From a checkpoint of a small transformer trained on Wikipedia.
Size: 2 heads of 128, MLP 1024 tanh GELU, vocabulary 775.
Architecture: learned positions, biases, normalized queries and keys.
Training: a variant of Muon for these matrices, 253M tokens, 7709 steps.
MLP neurons of a small language model. Each row is named by its layer, matrix (up: input weights) and neuron, and shows model dimensions 48-143. Each number is 500 + 25 x the weight over its row's rms, rounded and kept within 0 to 999. Numbers have three digits each.
Before each neuron's rows, "fires in" lists the words (lower case) most often at its 100 highest values on Wikipedia text that the model never trained on.

fires in: "the", "both", "a", "western", "s"
L18.up302:478473526484511511487479505525516510467516525492491492505542468450465506496501509526487487477472554492502484497527517480492521488502485525475499481493518534488502520478530489507472514466537533481446496490486469508529461540509555542479524524506556497525517479498532481500483453513563521514

fires in: "career", "website", "page", "age", "date", "example"
L4.up19:522483541469541500473527513496477503497460528478512513535486499498474522486507498478479511491539520484460518464489486542524504531484477517471505539486497459521525490494522527517530503491498512474506453513499498467486514504530511519499500511497495487474483512501473539452508446518536493480

fires in: "a", "well", "through"
L11.up982:520510523501522443480505487505498486495531528485445497478504518516493531435481520494519504485495544488485480483544513548462475471549503483495554487486515549494463482476486476516556511458492481500520492526465502489489475502555523519508513513531499524540457537488500499479484513501462517464

fires in: "also", "the", "became", "little", "because"
L4.up417:504492472489498477528477502555515463533471465526527533487497476486484530467522521492528478509525519518495524482511504534456493552480520538491504505520509490510495470482503509471454472517531502485513467465502474445487515479484478476504458509473466513432522497521484492486487455475482524500

fires in: "in"
L11.up279:515510483515484526497502495458489483526519481478512456486469509529491545469496520464505472504511481496478516492556517489512504475504514528530463506469502470498510470491521558510503520501526476542486491498467525517515510479494468501454506483508516492486490491486462484475475531475501519527

fires in: "he", "she"
L6.up28:499496516489508540485530514509491538466470480461461485502544448491498466503452496568488505488531494477476519497489468490487477511577506522485530540471504478501504492522486472525526522507518506498517501525469478535506518473489459539453528513496495533494523482524481506456495519510489510491

fires in: "is", "name", "considered"
L11.up627:472489493486505505475526465518500538492483514442516487564493535524499513484515474524525436501518488515502477481507519505554489487524477478522517478526503494510502555472504518511500515489511529514473495494471511530538499513425529495423464473511504519555514513532485500491501554471498513495

fires in: "it", "is", "responsible", "there"
L16.up449:519506499552494499486525440487511522501493519458540508497527522477549523495482497483482452510479492461499529536535543462523514496505489502497493504526487489491435462454515480484516514514499492509544508455493510558520463474485519513522520500490523525530500518539471470500471527479513531485

fires in: "more", "another", "many", "following", "every"
L5.up260:504525470491477512539509455429537511454503537521516509500490469510525528516520511545510497482532488528491466517568520509508560520514515508527488506452542454522450504528531504495497477481498496551521496518478517482540491456486506525472526476506477526474502508477514464498492484510475492516

fires in: "is", "are", "area", "areas"
L6.up601:512467489483524506513440500476499489534487488511481524503526508518536515481480508514498515519503506451552468479485507528544539460542538489574521495501453472495479525468561480535468505471468518507495498483476488472518495509489490517516509463508516536547497520489484528483511515446473488503

fires in: "in", "since", "time", "over", "late", "take"
L11.up219:472500501452480509516479505509505514532513485514526514516502510527506544524492534519470473496536492509424529485500467527504494494488495543510519488519486464517524521455505483520514509504547560481480487547461473569506497478508503486500483477469478510487457495516452502497458487493466493531

fires in: "of", "for", "on", "behind", "the"
L16.up332:522496464531477498470515463464506499558500501527515499477500495524546502498472461510524546489481507501534508511494497476478478527478453474510493517501550473506544497511460518482510566476466523489493524507468468523512504509470450491492512499494511452441476510519467477522517521513485511540

fires in: "including", "includes", "included", "include", "lines", "win"
L5.up288:499534462508506506519527467476455488484474485521508489493481469508490493468506514499517491495522541496536518480523495488512546509495506548518488456500455509509539508500470519481522500483547520487520510518481500486490538479472482491530495539470552509481508509454486501447563494519515510460

fires in: "is", "islands", "island"
L16.up187:496489502470537501476510484481497551485486499460479466539502548526563502514472490512514483478552515524449495477466496492543465500564533466539537527485517506472505504500531501500472493463519539515516504535496516532502485510512453517511520536456492513505520482468488510473511531456511482469

fires in: "river", "records", "technical", "higher", "highest"
L5.up599:464528472487465515492510504481457484501481435473528510481505541513510503535476503481482512452504458516491442469479487537469503511544512495485501535487491479510485520539515495504491506503527487498524456539494506432480520503495553476524517506489511506535525498512478501486525536455471496514

fires in: "had", "has", "have"
L4.up1014:484486458499541524496472507509543464510520506463475477534542508483504564482500475527499498509538501500508528523557483520456532522538481505494508481532481495502488565503482481490498455462499516520539438542489516486456496506502502529510511484512520519512436521485503482476538508534486492459

fires in: "that", "when", "because", "if", "what", "but"
L8.up422:487502538475491518558508482495476522484509486511512493497495517507520521520505514508535516473502502493493500477530480469490548511512467527496475457561496479497505467515531479515471464535518463486483450515514499505514464492511496525519550483474547507462503452491505545489547493483514461500

fires in: "between", "from", "both", "at", "to", "of"
L6.up599:459484462526441547528506464514501533502477505480503540468530470534503455505496471486496502492496479501489467502529519480535481488464445520473472500541508515489515474497502492519512533490507535527526503502481467442541476497480530454496545504502495538524498504494524481461528463453565473506

fires in: "are", "area", "were", "areas", "had"
L8.up161:545490476470497502506533486507509518506512516508504497516500496527514539481513514572479507495520499519511515509491496512512486449518488494551503458453503482497475518494546545547437475541478517503471466479494476531510477478497514514491521520486542522552451479490468501497471495454503445491

fires in: "united", "public", "published", "functional", "since"
L6.up851:501483488507457518513499476473485497491497452514529482505515505456480517459509512497511465508491430483533506503478481502524521502522498489473544486476478464509478484509453477460470497528474534484496485459537518478483491515483533504525456520521588483500537518497514491467555517491504503450

fires in: "three", "through", "than", "those", "third"
L18.up130:496528530500517512508487499470515517528523483526461493485455481488492521478499512483459494526543537483451474488532457538531500516511483548506497514519483490480509510513471513493530496514521488499537513462449471522477473505478512484482502476481500544508512483508496480480524542529508503486

fires in: "of"
L8.up684:471459542501511496484494498495499492519532522478481485506536544534533496503547525503467486466480511477500498564492507496496500484463504470456513506515499467512523490538457505542531461541535527501470512504507526452518490535482465488528497488507485519470516486513459542522485501523497500508

fires in: "of", "area", "areas", "from"
L16.up689:488540508478491500484504512505434520520520504480545473459478484514518532547541467522509462495500513471501532472503495553537512518455472508492527496511471487505479458546522491470506501514518467448529480482480524525482458526474537498502487482499477494525496507532514458515484529526493487473

fires in: "has", "have", "elected", "results", "i", "having"
L2.up847:515532481516494517501443494494517530519491471539503477514495516532446532442490462546520496485523479504469517495531479490507516498475512512500484505438513497508504486458508511504441463473465462483523478527517532518461516506466492504502480482533471520517476518529497523483525492494485465508

fires in: "january", "a", "july", "june"
L18.up947:528534485490491481534510492489515480483513474498480519462456474494524513500479504490542481503483507471517478514488517503509482519517493528481542492459490503470483548518529468513488505556473493502488498468505503530557518526474502528533502477494456533525498518495520514436497463537483513515

fires in: "a", "also", "originally", "not"
L8.up803:474499486488489507508490479479514487531501503516524523486523489487498481467526515472479504578440570528500491520547521520511525497506517489515514486537517490520487491454496509506556489486525488490476496456474448501528468474473490531506479543474511485470533473484516514457511536484493510520

fires in: "on", "for", "of", "tennessee"
L8.up261:511524501532492531553547492531506533475484506499497504485545425505529475486537528471529453515483496502521503500484499453477481500491481526493524463482522483534568496469481484474514489513521506492475509537485462481565496465474468497523502532496504495491472492508468512475494538503473548457

fires in: "of", "california", "within", "institute", "international", "hold"
L8.up945:497524457496490536479481520523495486509509470537523469488519498536450474491516502475504501503524483493535545490526519459521501498488487529513532487473489514531509505511500492491474505498510504503490550507464555509446473485457535510527527509445547486515534541514477503511503458515444515469

fires in: "including", "received", "include", "includes", "included"
L5.up517:492509479538449475502498495510522548538477483530484476499489502509456495475517465504520501487484472493506480463500499497497525501487510556540516455508497526504505541513434532504517504522509509509508495522465481490524527501472465463518471516457478487488475484493496473515518540487515490490

fires in: "from", "war", "fight", "warped", "fighting"
L4.up691:481524493491462502485487507466479513494496567494457502469481496518496478506489494509502495535493510507549513529544482499502506488497441484471530496487578484511510499502485535475442472501482544510538526516466497494504492496493509458497495537464540467498542522522522515470482502500493498484

fires in: "a", "age"
L8.up876:552465495497461437555519464458521494485514467540534448519513505555471510461495475489545493505530511496488495494493518507517518501519467543492473510507467538524527505493504503545517519453522524447462516522499466493552517484507520482516449511513514537490502513481510482519508499467479458479

fires in: "including", "became", "include", "includes", "included", "los"
L6.up696:455519470486488485519534483500481508506510486534496541512483523489416514479519498469531521490460514531513550537480490457544495471462491493548490481492552539460482535487528509526465487512479530490462532497466475494495555485527477530505492512523527509527487504483480485470510535493477466483

fires in: "death", "league", "against", "succeeded", "again", "agreement"
L2.up32:540465519473509440530496457465494527540528506536533480491475510495501476483489546467515451530506478534506509518501539475484473486498515497487429512457525522491506490500501493481533509470522515450480534528514471525493532511542483514497490519527510507508512534476479521511472493508524479498

fires in: "all", "following", "several", "total", "of", "two"
L4.up1005:499495517498462537485444523453520477533508508495490498481427493486512501537498489514472468556513518542498514502536480478474528514496511489566462509485533497552472499504499449499522520551521479477543460533509484526484503506479498471477507501490482495542453467474508489538527464501522522500

fires in: "to"
L8.up462:528503501493483509509512509512488527500481500480508466473533462559498500478487502482504489506490466507503492506510459497523517503503507476516461472498529525434439495490495482513509497531510503505523513463511508483545515474489488468461497517497520550506500535463488516475502511481485542488

fires in: "this", "three", "those", "while", "thomas", "through"
L16.up866:482531512478544504503467507491495500459498472529512505470445498482513491454479510508507546482492474500495508491505493482495479484461529481524530555544516480432530507482455521497486473463560484491515496516464536541477511531513537560476549499477547517504486548513479476480490488480517522473

fires in: "and", "the", "by", "in", "its"
L11.up511:475496496534521490464554499505491482488460522515488535495453491463541492514516468508467543522478545477474498528464514500523495505501448512490510497475521515509529545532482533515494511486514514543507495461499513525544495443481520487489478490469477504543528514502512486515581536453506503517

fires in: "at", "william", "tournament", "near", "parliament"
L4.up264:540485481469490458450464518530528482545486525547454474463499483511474508511504431537500475478495509494522517522513514494481490492510513508484503503525516495488527469511498461511491531454469493542518490508517494529486488482457490476444490526545493486507518514473491470534553507445480503546

fires in: "of", "by", "and", "for"
L16.up655:555509486519523483493492467547481494512468459501496547460487497539510521476570475526478535477527516519519521484503471491485511519503472480481453490514516483461485484488532459531485505489552481539506494495508490505561457488513502497516551478535524504442498499475484516483499491484498488491

fires in: "in", "into", "utc", "0"
L16.up34:495481515492444512525496524516486529476508514493557478497505515486502489529505519529409484505491479511538545532533520478495474487432498471457523537484508497538539514535495571479471457486551500522555519499494536518485494490476490489526521520522464480507514488505505504528543501476504480490

fires in: "after", "before"
L16.up251:471529532532484458455510430480504510527530493505496514493486466475466523504439492519501521546496507478485434492505501501506479513512528495509519513522513480433507492508498505506514500474516484526530487474526487480514444523519516487481529550506535469530494502506506480503492470505502484477

fires in: "the", "then"
L8.up198:477472529504511483534554517501487513486480511514512502501510545503512513449502493454512453466491540525491500525473497464507509487507491508460501498507519496528521523519497521504520498484525542545454532489519472482533551475491544528474528492508472484480482485474492474440513475458552510513

fires in: "through", "although", "history", "between", "than", "three"
L16.up61:465494484507488462499495485463506461467435484493480488516482491528491480474511505474517487540543528456535473519508531538493500490492520508523482537498519491495522508501513500516494507517475540505521500500541469493514486495504479490469509505476434518465504514516523508470502576467485524542

fires in: "or", "san", "daughter", "original"
L4.up1021:496542477502480539462516560517493496492464514468522486495500480516535520509490511484493487506471472529525449506531489492520509504516538496501530511430512477501491517495509457498500516510504528518484495509504488525539508515469514553507510499488528479482482565449453559515518493493455522522

fires in: "long", "of", "during", "out", "on", "from"
L2.up213:482522504487497528490512499507513526509469474470478522483482480511533507478509529508546476553506512472480488456504492491521551518491500458506477492464511494571492505497495443489492500492509530493489473518532519499510506540503447530496491480428481511499530549462477455513477505488503490464

fires in: "his", "he", "the", "held", "headquarters"
L11.up126:488485533486496475521509519507499469498496554534453528551530517496520513499490494518485489495528503505501485513530513475516493522514487524487471539507474484474484553472528502478505512502524504484512472463516508455518479504470551462530480506489505488497504515492546479479473539483480568521

fires in: "three", "through", "third", "those", "throughout"
L11.up306:513506505486478493498479455529493473485491483465489513503479498528468470495467496521487461501470514457475484509541514490509500517496485487526441514443497508499482497466468513476488492480546519504493520496488476508500499489523508477496532507474489552515535552495502518509543562477488519476

fires in: "the", "her", "his"
L8.up681:495498517485519513491551517476495492484478508476508508515499494508558497495541453503503440450485495501503459527501538489483502519488481468495471524532545504500496462511518520496474509472538519535459546495457523453525531456470521492483530510481535539496536501499502480491509457508514507549

fires in: "following", "with", "n", "nm", "followed", "np"
L5.up846:499489490488456486500479483531549546464497461486508518491526495533451507538544476513506490536521514489462513525496510502507478471458506540458489468484516515525525465484475524522522481510485525474509493483471513466505510480506464488508525477456496489516482498526507461493497484498517503546

fires in: "when", "while", "where", "what", "without", "whose"
L5.up198:524501501538491480571501479497523520486507506523527511505553473521533490534515486535483509478509469503490493516525526500484483492493475470516478481495496486556508493526517485502501508514516467496474473494494485462477483501504472500523517495473514530494479495452529535504539460497571482491

fires in: "as", "for", "on", "of", "in", "through"
L16.up425:496499516519437453498462493495534506476501496478485522562492491488476498530486511518469458520482489528484489519496506494508500506419474478481496491531500498532442503517517496497519509519527497505482495565498522516496484499518460515496548522484526537498476508541495522496495513530558501518

fires in: "of", "sports", "with", "built", "on", "drummer"
L6.up238:490487474483509498473512464475504520510470481523561528478509519506468504543498486472519480491485470493483524509531470524486527515481567534503493518531511536461487548450491546533506509503512472528482515493480496471509528492496475462513505486465459537503515485500492513511501504485437486463

fires in: "squadron", "minister", "hurricane", "development", "developed"
L4.up761:438559491497527497538508505471498534478499485511511490467475493511511543502490539479495502464550494500494481534513511495494452492443503508546497513483504497472490557495482505469496502510509509479484483527493502503558483468499467493489530504533556452546440504456573509505500470471537486507

fires in: "in"
L8.up377:479456576479499517502502544511508511500484487494481505503543523461467552476523487482437519521495461472481492486499518478517470493516498500492444487481513491517491541479541556481513518529525540496488509530471459487503491521482516516516480484508534501516524545508505455476513509503462511565

fires in: "population", "trail", "much", "portrait", "popular"
L5.up419:481505502492516508503533515512525497496496479515504542514527517507530476483504459488549491516510459524491497479502462513501542464466476508532481518528475498504469511481512470512463515486557552500539472523531468456517496481507476485529483470527520527512550468535503467500501550487445526462

fires in: "the", "a", "they"
L5.up252:503482479506448477502554554487508471468504529515493509519518479511543514534475538481568480530492490461445451507492519478533515548477483524514475535482493464481447547484474507518491479537569503485486497487505494465513480494495500473480477508494497563459458552468513540489487517477489532519

fires in: "of", "first", "for", "to"
L8.up999:499481483494494497540500513554497554528481492530515470486500515520511482462506492517498518499497468514509535509482461456511494479475512508527543488495517466524507513520511486489532508505496471495500491484535452514528480494476517519552520508498482483517500524512508485513535507501488480537

fires in: "other", "of", "others", "allen"
L6.up594:433531483514483527489474509502543493512446501500462510481482516517477526495480504478492520497496507479497492535546451511493510519498475489503528487508543447522497533526507516479486492537540474467492547509515516510464490504471552516512545546527480517500518455493460489551498501526540546515

fires in: "for", "form", "former", "formed", "formerly"
L5.up78:489476411480510506530529487481489512503457498493513509505482472514503506480520485502455483481518479532502510540514502519472537509518517531489492514505479535530483541496528476511530472471577528502529472469483492479511532497520506517490514446475478482482470473454492483509505506505496492468

fires in: "has", "had", "it", "would", "have", "also"
L18.up725:517449470430512468546475440528549460473482465453451501522524538500497567538463453501520471477513461505434516506482475477529499523471519473537550489497505480505480480503507539471510525472483522525493483490480477493487519464521562490482525508509499500518525516492522479477515522486451513501

fires in: "is", "england", "english"
L4.up640:479503491445493541485552462548525495516452503495512514501471473450512497481528485486461487503502499519508502532475525495512494486490503503540514505535467476480494517502507475455506512514522502515478465493483451542516514503501484508501495508518484506524518492501481540521513528470484473477

fires in: "also", "of"
L8.up626:498495512481470434479514518464495520523512519492497529523475514526475550501512531494519473452499540477480482506478484508512487506478515544499487505523473461547473492472464465544506518524572473474485531489541481438472483468544502479489455517496526481481496447517476521482528501491487523489

fires in: "score", "century", "performance", "memphis", "period", "corps"
L2.up777:499498470481526463512473459482537515509483528552528484484496480535461480485516508547538467492504497524535492510520490501546511483505480498513501518488465479497471537493469505451503507468515519513486497528490522500500497568468475476461515519456465471528504505480515460467511473472515545531

fires in: "new", "built", "fight", "fighting", "brought"
L5.up202:498494491543488444483446529475489531500446480534489501471518535507501484518486518514519468514506492500468505532531506465500503479494446497519485538464557463478483488534510476537485506478506485517513510525501509549461459512498497510582506509521539509514516486465499509498468471492502554496

fires in: "music", "have", "release", "dance", "musician"
L2.up865:510524473486533496549452493508472532536503520491506498491538494490508444487538467479484482504468511517498529476488478531512518509487499538482514508511480511504504510530504421453488481497468453498479468462516480547528498500512462480499507477483545496530486493554498494495506513525461455477

fires in: "records", "language", "speech", "established", "record", "occupation"
L5.up888:547510489487523553511493495467471497511472473512508541491478491479513485454468567525479517525469449509490528524471517494523474500489495520502513502488492500483496485509502526510501519524530540490537511500503504510538444505481521472514474484527484465522508487503464535511476512513539475460

fires in: "and", "section", "group", "graduate"
L6.up410:544502531506491492535492516498502521499497492517509522535520499486465514492529509462486533534528513503496533498486465481474491498531518547503466547507471476480549456449496494469478494476455504522531482504527504539551491527516475513475493509537480531521506548442481503516451468510514475455

fires in: "league", "when", "where", "agreement"
L4.up950:508511515482493505480504483550445526503509533500490518497486539493493490510466556458475525519478486504526528454499509495448518502522508511524472500507522509493488491488518470485565489474532549520506510514483477540478534520486477530444492443474494486460489522504483521507494507500503484535

fires in: "and", "or"
L6.up1009:475521511482483542530518493494468495549470529486501496456538461479501503468519505505504497551491485527477466517492427523472490465486521515491512506465535499480539525504521475541477510530472514486513499517520523518529513466466487498538520508504516499508488511501461512458521525498491459516

fires in: "like", "as", "including", "suzuki", "little", "late"
L6.up925:471457500498520526500501470496526515504513511524511498521492461503489476507465498484514518498490504510511466462537501530523508525498510475521530438525524486479485498497478499487550589446511486510454508535535505513471505531467521494551494493453462503509491464501493508506514498495511474541

fires in: "is", "and", "now"
L5.up100:510506557506465458497514495493486506504514491506468525547500473499501509522490456466486519570450512487474489513497513501527486484521515533513513514486496428491486522478534554491483520497508486481504460523526482504513535498481485471470441458476505493517512524467453503504498508481474469504

fires in: "the", "this"
L2.up494:493519501512515525524522511503485488473495474466467525456564480472498527477486465508476537513502481475486490482477513465447486477496472545484471503485531500502447493485460478503453491493520536502513495554496482486507506517508506515472499507482515452530506479479488488497529506482489497551

fires in: "him", "t", "killed", "km", "himself"
L2.up608:521499467499501530524483498491510538533550522481498486496522493505554538532524446487465498487499524519464487511476480499481557520435486506522525515488483474505509503454509475501479496462470487504498500473507455514504484487477519486502474490487504516536542534513487510463533541501514510484

fires in: "other", "main", "short", "none", "higher", "others"
L2.up505:497475513505484504492455475477505491526479474527477509434505504530532512507497544488493458534505501492483497502506458484506497514523532471498499508483496495528416537532475462533498512493512526471497508487504479480475498520512513542485522497490484501499498473521515526540523533492464523494

fires in: "this", "between", "physical"
L5.up546:442516474511554495504515482474517538469512536470483490463488497476515540506485532513499526489490515510486484498497515474531515497508494500521505551520544461517490506510491476557521490515509507497562479501502526491462485526488541496552485489555515508497524506480485532489492533482528513485

fires in: "and", "in", "the"
L16.up799:504493558517457486490489553515519487481491472496511540486478521478500536503470519504493503549490507510493516473491489511516456496515493501489487522517484457490502505478492520518482508434568512514462518545508507478490486496482483517523516513511477510508464518450485512501486494473486495494

fires in: "but", "and", "is"
L8.up641:485467531530496504518493502511536550538489497504501559504520493509504520492491488522446528537468499496474483477555483478450496422502498475527485511513483525479462486502524488501466500468480532501488473488496494521489492467510522514503460520509517505493493538506470507481499485473498483520

fires in: "the", "before", "it", "year", "season", "she"
L11.up46:494530507504479474472544493515496495497455496452517505524518504476477497523485499560490491475508468480504498514499490491512524507561465479507510471513514453503525508477501457488505515517510521495511461492469483512493507451490474485512484497454534479478498488503495482502488478527498529483

fires in: "after", "but", "to", "before", "opponent"
L11.up566:492484518511484437482537513507500497525486501507513521499524555493472471542466525507461515497499533479500509468504463494480485509543496483532466476458468504506443533500500507462507518499522474433508483522487505517523478499545514485521509505527530495532461513520491479458496457499476475458

fires in: "at", "of", "on", "to", "near", "for"
L16.up753:517508484498471540480555464518531456552471505509521514472478447547512511512509497536531483504483493498484486475518486510483544517488493535509467500492522556491506500489519475468503535519481510513508471480485503487533497497499491514546509483500490510499512490506527493512516459486500478539

fires in: "for", "of", "although", "following", "need"
L6.up866:545502486534497489503500513507508498461514523500476515503488506510526494516481555481524481493515522443501486505541536480502511570510453535493492465512494479509507498471495442582527529513527498485492521505498491444507501498500507454484514506485516516522500492479513493510534498480499469506

fires in: "in", "where", "daughter", "international"
L4.up791:524506499505514475521469540470519487512527512519474537508450503503538505478459469497510478475492507499518501474515505539467449478535490532521478504495428529503455464505520512482497527506543480524486502467449516504536536485482496458522505455463522449496502534469481522524507531530456515544

fires in: "his", "its", "their", "s"
L8.up669:487491490529468495490498515489474478534442512467495486523554427491498514518514496513476509471494479462465485493501490493508508543488481485468489482460494476480523509492539490544551486520506525519558440479511492506522485528496491509527522486515538489552418486533503512478482508524533442495

fires in: "of", "by", "among", "home", "united"
L8.up668:496495536498493475481465478496484482458481465486513509500461562514483498487467532548483512487518549499502463482466511483533541518504484523529489518498526486506507469501457521541459534513529512502507510535541535453520546509528512526504531484474515516466485482535520566492480519505502493464

fires in: "and", "that"
L8.up968:489505483480522502518517503490489511465434525507519524503552442447460521475513507453487483514503512495487500485510483448451487450541487507531520529500520514488473516482510486524505516498494534521500505493498498528515504460527510532519506496506498504532476499475478515506553485505492498511

fires in: "is", "on", "california", "was", "august", "us"
L11.up883:535540510505499485496511553481482487504521514521501489579452528523507545523507507476478495529501494511471492530465504519458499529517492536497470494478528461471495444491518520469489508505498471495504479487530463542471458511505500493543513514492494532523479475508463497506490518511465482506

fires in: "a", "more", "very"
L8.up514:530448497468459497544476457476498496525527549456518519528529515523462514461473499518494487474491488513531487524494481496508494491509490478479524472495491482552515462487532526547535481452578511546495522521503506486517509490508512497532528517508541497492493477484500518532493541490541482493

fires in: "more", "not", "without", "t", "did", "still"
L5.up515:471490493465479470513441465506524534514510476463511501512521492507518528513492480502518507487479478475551473521465501494542556508453508516524497477474489501480507505479514486485478490504545519495457522487510501525531509483499473505534543515508493507498512513491501509514513436506508512485

fires in: "all", "allen", "challenge", "alliance", "two"
L5.up912:509498500488494529496478535484481475508489545488531523518499466484520534496517476477467538541484485470528493517483501533487491513538496545524502523494512531548473487514491454560519489519521478500494476475543492522490501510509541526474506573470479516556495477525457496531547501478478538517

fires in: "s", "was", "including", "include"
L8.up72:475460526509496476493533467492471477543488526480489516492496478517463463521483499482498524483510504540562504496446493475511489481483476495533467490486486475499541478475541509462484536493510508530483498480462471511525483475475478464478504483501504516516529527485494471449513541487540537499

fires in: "since", "management", "website", "reissued", "cd"
L6.up682:468543510513525511502531501487523502485483480535512477490491518508500528529527492498484510529525539516526499495507444471504470517495466503490486509445475481486488593499478491459507497508452474472479474487494479523483518522478485504545474522489539508490513485488497556484498480487529549524

fires in: "his", "her", "early", "also", "then", "only"
L8.up356:532516494494491476509496524486490547502507522534490513536516497507440488472492509507504500545520484543507510537501501511550555487504509468471546510425494477477529447482483520537525514509502527544481483527519527471501539439468489481517531496499495477465497506492509533476532477484508488501

fires in: "of", "other", "some"
L8.up543:494452505478515484485479463543480453498493484458493506449494502483490508568486471453489444550504541542467521514482467522492487529502491486547508492519509497510511471553465507506515528464516458510554493513522523492531528545522543469499498487485522491521492545463542506533476470529511517490

fires in: "for", "form", "human", "formed", "people", "former"
L5.up786:488514501528479555519508428525484513505468499502493503470469466501503476497549506496455487481472498516509493484491545502508499560520488512500479512531502515502487514532487494484545494450548442506549486533540490451519490528466547510519564485454558480516439463459493504471494487485530489518

fires in: "also", "it", "he", "they", "then", "has"
L8.up166:543541486500481445493464486458509528526468446510481519531466503475494509520517480485469541539498499540493493504488516515548528527464492514517550506494513470524476502492504460511512447492490495501508532509495491466534466479467529558495527510465511488467488480518498484510519500442491496488

fires in: "in", "de", "known", "intended", "developed"
L2.up137:496521511491487506474493520544528513534463525487481510509518516509529539517494498491505534514496516470526487493518491492508500477505462503511516522465507523517499523491521514499528500505515525493487507473514512485511489489423481491476519474540471483500548562483437454507482544530479519531

fires in: "also", "including", "not", "as"
L4.up670:462507493476472512499477498493487515530486492469478532539521495501512534502495547505494478491474502491508473486523506493509500543501475543548498520510501483524520525480492484522542467483538531442498512551470463473499510499458480489534485519518529484529512535490455501463507529512466475497